Weights of a small transformer language model.
Architecture: rotary positions, no biases in attention or MLP, tied embeddings.
MLP neurons of a small language model. Each row is named by its layer, matrix (up: input weights) and neuron, and shows model dimensions 384-511. Each number is 128 + 24 x the weight over its row's rms, rounded and kept within 0 to 255.
After each neuron's rows, "fires on" lists the tokens most often at its 100 highest values on Wikipedia text that the model never trained on.

L7.up1311 [137 130 154 139 129 121 106  74 127 101 106 143 139  79 128 130 127 129 116 103 104 120 125 129 155 117 138 132 131 104 148 121 129  81 115 136 133 124 154 116  98 142 104  88 161 105 141 128 131 121 126 122 182 158 142 154 158 162 141 151  94 126 119 119 134 147 152 105 106 164 106 118  91  65 134 156 120 146 166 120  84 127 125 148 141 121 151 137 135 159 147 122 102 123 120 141  89 115 130 142  98  95 148  78 153 171 130 134 122 128 118 110 139 109 135 106 133 119 114 139 168  96 111 124 115 133 106  81]
fires on: " the", " to", " of", ".", " from"

L7.up2103 [145 137 157 117 151 125  87 119  96 189 107 122 163 163 150 138 123 116 111 126  73 141 103 148 144 114 103  74 116 144 121 120 143 138 146 129 109 125 128 136 108 115  90 113 135 127 124 123 147 128 111 157 129  90 137 112 138 110 151 141 137 135 103 110 110 156 184 163  84 152 125 100  92 125 154  82 115 107 143 134 110 133 145 116 145 127 121 123 105 152 124 129 137 130  97  86  89 181 176 127  86  95 127  88 131 125  98 136 133 113  93  83 129  98 133 139 101 151  87 138 185  95 109 106 129  96 147 141]
fires on: " of", ";", ":", ".", ",", "/"

L7.up1785 [115 105 101 165 118 119 131  88 109 139 139 138 125 145 122 123 134 141 111 123  92 143 121 137 105 100 154 124 113 138 132 114 113 126 128  90 138 155 127  88 110 106 108 114 132 107  87 135 161 123 110 149 138 147 151 100 112 127 119 108 107 134 138 130  92  93 141 154  87 132 103 107 138 159 150 132 136 103 103  87 132 116 119 125 138  93 144 132 143 167 155 105 153 120 147 120 130 139 111 135 137 150  86 131 158 148 108 218 147 150 124 114 127 110 130 122 135 140 119 120 140 123 103 126 128  78  73 108]
fires on: ",", " and", " or"

L7.up1508 [132 147 152 110 166 133 138 107 153 169 159 110 134 139 143 130 128 129 119 103  69 120  89 124 158 167 130 128 110 108 129 137 125 116 149  99 154 117 131  68  97 129 130  97 103 112 106 117 143 120 116 161 210 152 129 112 129 162 118 110 171 153 123 108 104 129 117 130 107  93 126  83 109 109 119 154 117 136 186 119 134 102 150 138 150 139 156 102 188 104 121 143 131 112 116 106 123 127 105  81 134 114 116 109 140 114 118 152 117 114 121 118  98 101 128 149 155 126 140 176 148 129  92 182 154 140 152 164]
fires on: " ", " of", ".", " the", "0", "201"

L4.up2236 [ 82 111 142 120 151 112 115 125  83 189 119  79 135 109 133 179 117 116 121 114 145 124 122 147  86 170 105 100 115 146 123 108 135 145 149 139 121 184 155 110  88 155 131 102 108 137 142  97 160 127  66 153 182  91 132 191 103 132 108 107 152 160 105 119 151 140 170 110 125 118 102  87  99 141 122 164 146 136 126 138 116 115  88 143 160  50 138 119 141 134 181 122  96  72 110 148 140 133 146  81  90  98 102  98 146 136 169 140 147 104  98 120 142 153 145 104 111 123 117 152 159 118 108 143 114  89 167  97]
fires on: " |", ".", " or"

L4.up886 [127 115 113 147 140 154 123 107 146 127 121  88 107 151 152 107 136 117 142 170 155 100 123 138 113 115 170 126 195 108 167  94 113 112 128 115  96 124 121 111 131 143 120 115 112 125 111 134 141 119 123 150 144 111 173 163 124 132 131 128 101 137 137 112 138 107 115 104  91 176  88 116 136 144 154 169 151 110 100 146 141 137  90 116 106 112 122 176 129 136 115 129 148  96 125 137 139 127 162 129 122 150 148 140 175 161  82 185 138 136  95 117 165 180 112  80 111 127  96 120  78 140 121 147  73 115 132 140]
fires on: ",", "ly", " and", "-"

L4.up476 [131 181 102  81 129 166 129 123 132 143 127 115 156 116 194 136 119  93 161 134  83 147 114 151 110 178 118  94 129 166 132 139 116 106 150 102 129 111  93 116 134  85 121  80 125  92 136 153 107 146  77 130 140 111 145 135 156 122 111 152  90 131 141 130 114 108 169  80 105 149 128 116 112 161  68 124  62 152 120 114 105 120 107 132 113 139 175  93 132 163 138 101 149 135 113  94 100 135 137  94 164 175 116 133 107 133 120 133 153 116 107  94 115  86 112 159 117 158  81 130 120 108 121 146  69 117 103 107]
fires on: " al", "ab", "r", "al", " Al", "ad"

L7.up2083 [ 96 126 174 151 125 112 142  95  91 118 110  87 146 108 142 114 126 134 172 127 127 111 144 123 136 101 144 136 153  92 171 103 116 150  99 170 149 112 123 146 125 119  95  96 135 141 121 119  97 108 166 134 145 104  91 106 112 141 119 103  85 144  98 124 127 123 124 120 107 153 118 117 116 128 118 158 139 130 127 122 129 139 113 158 128 123 136 155 141 133 143 142 149 108 110  88 116 151 121 121  84 115 157  82 145 144 154 148 101 124 130 135 127 129 151 144 169 151 100 144 120 127  95 126 112 109 127 110]
fires on: " ", "|", "-", " of", " is", "."

L7.up1952 [108 138 134 104 149 134 164 137 104 129 129 136 166 161  81 141 137 145  91  83 115 164 135 148 143 115 140 130 107  98 110 151 173 132 122 104 111 104 104 111 119  80 124  92 101 109 137 112 143 125  97 106 156 141 145 102 121 170 154 176 125 162 106  89 108 125 115 133 114 189 145 127 136 115 131 127 122 128 149 141 120  77 107 133 152 105 116  96 113 173 146 138 116 133 118  89  53 134 147 116  94 126 128 114 122 120  93 130 119 115 147 143  82 108  64 102 133 139 106 134 116 119  83 159 133 159  92 141]
fires on: " ", " of", ".", " United", " The"

L7.up751 [107 127 109 102 128 141 112  91 131  83 119 123 118 121 147 118 132 133 135 133 146 151 124 121 150 141 123 117 152 110 195 147 103 137 105 140 115 146 135 117 150 124 136 139 106 140 114  81 125  95 132 189 165 137 119 138 113 154 160 130 134 129 146 105 143  85  86 137 105 129 111 113 102  92 133 138 129 120 134 126 115 130 112 177 122 139 151 124 134 107 182 104 150 143 143 148 123  73 141 150 123 145 157  72 132 123 127 169 105 105 132 134 155 127 148 157 197 156 125 146 120 163 130 122 107  78 137 141]
fires on: ".", ".\n\n", "\n\n", " is", ","

L7.up800 [138 164 159 117 111 156 103 114 113 160 101 154 147 146 108 137 132 176 156  99 125 120 116 157 159 166 120  85 167 162 141 111 106 153 122 122 139 115 148 110 119 130  95 112 118  89 147 103 120 109 154 153 144  86 109 119 154 147 144 129 134 109  86 106 103 105 142 123 116 130 113 114  73 145 134 142  88 122 112 162  73 115  75 166 151 160 118 110 106 117 138 120 156 135 150 119 112 129 133 107 110 108 101 148 143 128 130 121 118 124 108  88 144 114 132 123  96 171 101 112 149 142 121 165 128 135 108 105]
fires on: ",", ":", "On", " from"

L4.up860 [135 121 155 105 103 159 150 106 151 138 155 105 161 139 110 149 130 101 158 100 116 147 135 156 100 154 175 102 134 146  96  92 121 113 127 114 101 100 147 134 128  92  98  92  90 107 125 106 138 141 132 116 148 136 152 141 116 115 115 142 150  95 132 107 123 104 120 121 147 126 107 141 124 110 122 160 117 115 121 136 104 150 165 185 140 110 171 124 115 177 151 120 111 182 159  93 111 156  85 129 118 146 101 163 148 120 121 135  92 108  89  90  89 101 129 121 142 135 122 117 122 138 105 147  93 156 118 130]
fires on: ".\n\n", "\n\n", ")\n\n"

L7.up759 [132 105 110 110 169 124 126 103 107 165 104 108  96 102 104 119 119  87 130  73 122 115 116 166 141 115 129 111  82  99 161 149 137 128  95  91 111 132 129  85 123 155 150 107 143 129  91 132 167  92 100 120 184 186 115 142 125 169 123 153 109 145 166 138 112 127 131 135 140 124  84 106 114 107 121 158 112 137 155 143 139 112 126 136 131 113 131 112 149 128 138 135 136 147 131 147 116 132 113 119 108 149 151  65 110 145 125 134 153 135 150 108 106 126 112 106 139 108 120 155 133 150 135 128 123 100 152 157]
fires on: " |", " "

L7.up1800 [109 149 134 152 168 127 136 124  90 109 143 119  97 114 101 139 113 133 133 154  78 130 136 158 152 106 127  85 103 142 171 171 140 103 120 114 125 146 119 161 126 183 116 113 145 121 127 140 163 110 139 141 129 141  97 140 133 182 156 129 158 143 116 101 125 142 147 138 141 166 136 139  92 153  81 153 158 156 136 100 146  84 107 148 106 113 129 151 138 144 175  76 108 126 109 133 125 143 142 114  66 141 123  87 117 115 136 129 150 116 116 142 124  97 148 142 105 168 122 135  86 160 125 184 120 154 119 125]
fires on: " and", ".", ",", ":", " in", " "

L4.up1305 [103 137 148 100 104 125 119 103  94 141 138  88 162  96 125 143  88 122 156 150 127 142 138 126 138 137 145 116 137  85 112 133 119 159 136 142 132 148 133 132 136 143 109 122 117  68 123 118 152 136 105 122 108 137 135 145 152 127 135 156 138 142 141  82 141 131 131 166 168 112 143 134 140 111 119 127 130  86 113  94 101 155 102 155 139  93 196  99 126 135 136  91  82 161 122 118 152 107  73  96 115  78  74 113 102 107  63 132 152 112 137 118 169 116 117  97 142 116 160  91 113 132 168 165 115 131 135 112]
fires on: " s", " Qu", " qu", "qu", "Cast", "Qu"

L7.up723 [150  86 167 119 136 140 112 169 111 120 140  64 131 119 138 111 121 140 129 118 117 135  86 155 109 126 141 151  86 125 175 144  79 117 110 108 127  97 123 152 123 126 155 118 156 123 142 106  95 128 152  99 106  82 171 132  89 129 150 158 142 153 161 146 180 142 107 105  76 159 145  97 130 130 112 171 144 137 131 113 144 108 122  91  93 119 147 146  87 160 124 141  79 107 136 114 116 106 131 140 104 118  82 134 125 118 108 141 124 119 181 110 115 144 126 143 161 113 101 162 113  94 106 148 106 138 106  78]
fires on: " was", " ", " and", " an"

L4.up220 [113 105 178 112 121 129  96 118 113 136 164  68 131 106 122 112 146 154 102 148 143 151  90 133 130 141 101 170 156 140 108 111 141 114 126 155  66 115 131 144 124 126 102 113 141 130  84 131 108 134 119 174 134  65 175  92 108 122 125 122 145 102 124 116 113 170 126 101 103 129 128  63 124 138 133 157 123 123 106 128 114 122 149 116 129 104 107 170 116 167 158 123 142 133 143 109 147 149 144 108 112 146 134 126 128 142 124 183 116  85 129 105 114 149 100 102 112 108 121 124 135 122 113 150 129 128 150  87]
fires on: " and", " or", ",", "."

L7.up961 [119 138 115 115 142 135  95 142  88 154 100 109 163 122 132 123 133 103 122 113 138 126 111 112 142 117 129  89 131  80 120 106 165 126  71  66  91 129 159  85 141 167 131 105 122 168  73 141 115 123 171 102 126 128 113 103  68 184 123 110 116 156 114 149 109 142 112 129 119 123 111 136  98 129 143 164 179 104 136 158 142 131 139 112 118 128 113 123 127 154 164  95 125 160 127 149 109 127 131 121 136 139 144 113 129 165  97 149  91 117 135 133 128 144 106 156 146 146 154 107  98 107 119 141 121 113  92 117]
fires on: " |", " ", "v", " and"

L4.up368 [105 103 132 115 132 155 116  89  96 109 127 141  99 112 140 140 126  55 213  74 146 101 133 131 134 113 128 136 137 116 195 109 101 105 134 140  85 129 165 119  90 108 117  99 129  70 105 150 153  82 103 162 137 158 142 127  52 189 128 116 133 150 131 110 122 109 112 167 155 138 145 127 127 128 127 154 128 163 118 104 103 114 100 134 117 144 141 147 109 121 135 136 100 143  97  81 143  85  80  95 144 129 125 154  88 110 103 138 121 128  80 114 175 102 134 111 127 133 134 138 148 149 164 135 131 121 115 146]
fires on: " |", " San", "ö", " St", "ø", " "

L4.up1015 [175  91 111 108 139 155  97 131 157 108 142  99 146 122 148 104 112 128 158 161 152 109 131 108 133 124 115 184 181 125 162 115 123 135  98 100 124  90 135 145 131 131 131 120 134 125 151 121  82 101  99 125 121 120  95 139 111 122 122 111 135 114 163 120 130 130 112 126 141 120 170 144 147 137 168 156 147 107 125 135 114 144  76  73 131  79 134 128  93 100 147 117  83 165 173 125 133  81 149 124 114 135 131 118  94 137 144 218 148 121 134 143 170 138 142 146  97 164  81 140  81 182 108 150  98 112 151 117]
fires on: ",", " and"

L7.up744 [119 117 103 128 147 108 156 128 146  94 170 123 113 169 156 113  75 119 132 105 125 148  95 135  97 119 121 134 122 113 152 122 132 156 133 121 130 131 143 126  81 126 141 133 106  89 121 131 124 144 151 126 141 104 115 152 113 126 133  89 121 120 159  99 167 152 154 115  70 125  96 113  91 141  98 159 113 138  75 161 107 119 122 137 102 122 125 146 102 159 134 107 147 130 119 109 135 108 159 130 113 138 126 132 110 135 107 158 163 131 140 134 105 165  99 138 147 111 126 148 164  98 126 162 112  88 131 162]
fires on: " ", " be", ",", " was", " being", " the"

L4.up2106 [126 127 132 129 151 155 100 130 138  95 116 109 179 133 137 130 121 164 145 132 112 138 129 132  90 106 130 108 147 123  96  83 163 124 157 174 102 156 152 103 124  78 108 117  83  57 161 115 143 156 103 115 115 124 131 133 123 143 185 115 122 123 122 133 145 128  89 133 133 118 110 115 225 149 131 133  71 140 167 119 109 173  95 109 108  98 137 162  87 110 126 119  65 165 101  98 147 112 133 121  98 201 118 118 157 109 119 165 103  67  87 105  95 118 124 129 147 142 133 151 147 131  86 143  99 160 145 131]
fires on: "\n\n", "==", ")\n\n", ";\n\n", " |\n\n"